Weights of a small transformer language model: 9717 steps.
MLP neurons of a small language model. Each row is named by its layer, matrix (up: input weights) and neuron, and shows model dimensions 256-383. Each number is 128 + 24 x the weight over its row's rms, rounded and kept within 0 to 255. Numbers have three digits each.
A block is one neuron, or neurons of one layer that tend to fire together. Before each block is what it responds to, as a language model described it from the Wikipedia text at the highest values.

Team-name completion pieces. Word pieces that begin or finish the second part of a place-plus-name phrase, mostly sports team nicknames, e.g. Jagu-ars, Chicago B-ulls, Calgary R-oughnecks; also hotels, legislatures, festivals.
L4.up24:139139145103176100154169128131103103131159106169141132155127116125118080101127112112125114159169114151098117114115080084127123078100138132109161206134134117114148119130124161137136119125138119126104091103122080138110145191144125142119115140116163083125152107126170135134169134065114144099115104127123098131083120154102135121133149090101123147124114130091149106149172109116133135140053
L4.up263:121154117096121117114121142144149084134157143162151138136160138129144156124148113125168083152112104155138128121132141102148167141146141057152166141084163138133108104115122132162126106152122163136139115114120115105115122131124114152120155208077146131145167100108113106128131120129106156078135104095103130138143133121093091161110102146149133108094104086163109117139158128112102140118155
L4.up873:137157126091166083130157108132133082165121155129159136145168136143160145139120137106155138169110101115125118104122118125134112128139152103146137133140137107134132115126134102125141096171129123169141140114112113112128141149166079171135093093149070133101145115177136112126119133119109108097121093117097140153147126127100077134164137142117116110123123099114088113166144111171146117140092
L4.up883:124137139173086121141151132149146101173098115117149143111174133132188133151107135087095089128167134157125100139180110136128175123089132151098116132125120078172151117109093156161161083133108166135152109133119117128126140154130129131115114179122135114134126130166111142156102143087154141104153123157116137134115129130124136132142126145114165105079142068145151166132167120140153130130128

Table cell separators. The space or pipe opening a numeric cell in sports and stats tables after a preceding number, e.g. "| 31 | 7"; also the space before birth years.
L3.up359:131146085140150139119099140128122133173102139152151106153123140107130143167124106167117148127102138102153130118114135092126122148113139122139149153134128085132137119146125136124123144149105131062118130122166144108146094111157145116132130175160175155106114129136077106123096163133147140144105161135159119131106152153104163125140117100143148102096121143162170104130166120143149087105082
L3.up758:132163110152118155131160140127155122179106119133136111120150120150156151142151119091151145112113184159168144168120173135149158117148123132145179130121123069178141125112090104119113108162160155134155135103096142093122075125125169123190148189132099162111082152123122088117121151129119162131136119145136122101161160142109139131145062146149151123106153144141138130116172177164163155132122
L3.up855:155145094120132172119146116100157133156083145154102075154122103113123127177115098154102139094141158114163140115122095098099143120130140123155154155184148104142133110113094119108128137182107140085116119130161127150150113138134129115128113220164170138113093141124133122119117143170144146139111115130120127144126205131118130160114106089139121131124146171160117113100176128153113082124098
L3.up1309:139139126097130116136189080117166133153116117134153107117136138177133109145103103113088114090097106136116129113132103080128146113120107153137216148127109112108144141157099111139160176168115185085128132109162147096139080093159154142140147148146153152127158123140162129149147176131089158115089098139112154126114153159137138137139120090152161139105102134141127104166149115164134116125109

Predictable word continuations. Middle pieces of words split into fragments whose ending is obvious, such as htt-ps, hasht-ag, ob-so-lete, and " to" after seeks or tried; also blank table cells.
L4.up431:125149105125120136123117122158076159126141143118143107153200139154099127168148056129122120113132105133121140169120134123133143163118139090097139138119164116124104129132119124151147120131081128107103114087133123105139137155124118138123147135134093120114117106168121094175114154144139117105077122092127150152142118112131165077195130113105167112067108146168151127102169133115144061118131
L4.up604:147119114098121126136146113116086153103167138077140115122119158137098094130140084165113168153122133126134085107148105152104139120137169101111154126152147133066109139105151125127126125142138116161111096145156156128117145129151117114161109118114109165133139124146090079115136163156113108108120168155138142149071140149121151102128122125116137115112102139142088150163168167131083122122093
L4.up686:114107096130135123108097146120128133098166121124122098130144137181095130110112101134128122092095108162152129129127090160105122161140159112102131152132145111152101083127126163143142118196132112116124137086161133097122144116129128089175136142133141146083112118117166074143152161127101118127089138093108134162093129133113159139164143099160125156135105177112113139115137189178128127088100
L4.up1207:144154146133109143119130104145163138134182131184144098130084140155078129145157119111124113154127106102162154144118119135108158147130164094153173105145144102074126138181129140146115134121085105139109144080179134103121110145163091138141138112131114162117142159145140123173140135160123148101101133160090127133127130141167128145142127108127120125123100161107152145127187108121124097078118

Proper-name endings. Final token of a multi-word proper name or title, or the comma right after it, e.g. Forfar Athletic, Carlisle United, Design the Life You Love,.
L6.up1012:083134096092125106133104091128093058130138137134169146141132152103149169121137144095192137141099125131117155130121129121183173075099124132148136136111095106178169160131138136155109092142113129125114084167123089093121137118187116143104124165085091163141156132151166169101116144125135150107136138103121124139146132132135061109117158156106160143118083148147164109148111138136155157128157

Sports statistics numbers. Small numbers in football and sports stat tables and career lists (goals, caps, scores like 4–2); also mid-word fragments such as d-ri-fted, v-and-alism.
L6.up411:136094100092152122145116095142082116154136096150126129127132132139167136130103119110156108166138134153128126117134110124113112145158144123141129142137144110137095144158106134132185141173117150087120148097144118110112101095131119148139162134149156164136155102117141133145167157084115148115137107090147131124170104155093131149146119128160141146157143150117159127112133196154164121080116

Name-completing final pieces. Final word piece that completes a multi-token proper name, mostly sports teams, also people and titles, e.g. Rang-ers, Dev-ils, Clijst-ers, Pres-ents.
L3.up2:113146102144135098121177136124143134142118108138163144118163115138129130166129141108127149121114149120113107126140107114170083126096143109122139117129115117121130155121126153096140136133134143126115109113122121105097129121144092142131159135176141133111138121120162120151090145110131151111116146116149094114151159191091142150073121124140140106111130171181124153142150203127154120131131
L3.up350:111145122136127105111132136104088067119123107146177146120176153115137124100189170116142105126153154140116143148118132121159141090120141148127133131115126111161116084144125128145127072148133118132144095116089131134133095100153099145126165146103143101100137073165124130118123130108151148106155120096128099084145155122124128125112130143128083115147101115140138149117138133121148159126112
L3.up602:097132113120159104164177091152139099098129118140106131132176144128155107169152092142153150137123086103155098083119135096140098109093140095127121143149137114141172132137161125143167168128090134115108131119132126118099120149139069143132188138115138114134145120117153115117123108098141140082143139123121113144143111142103114128110088141133141143122121107120126164136102136164120103130154
L3.up1495:076195122130143146155128134166172109112106123141139162133130161146138132149147135105154104118120145120149117085149142087172126138095131077081113167106151125152175092125141142156155140131098154098112120106127114104099188159129091143115150152142129169093128119130147110162139122096119138108136125124160156136155131166079092143125139127108152115104131154112127134153128122143136172133140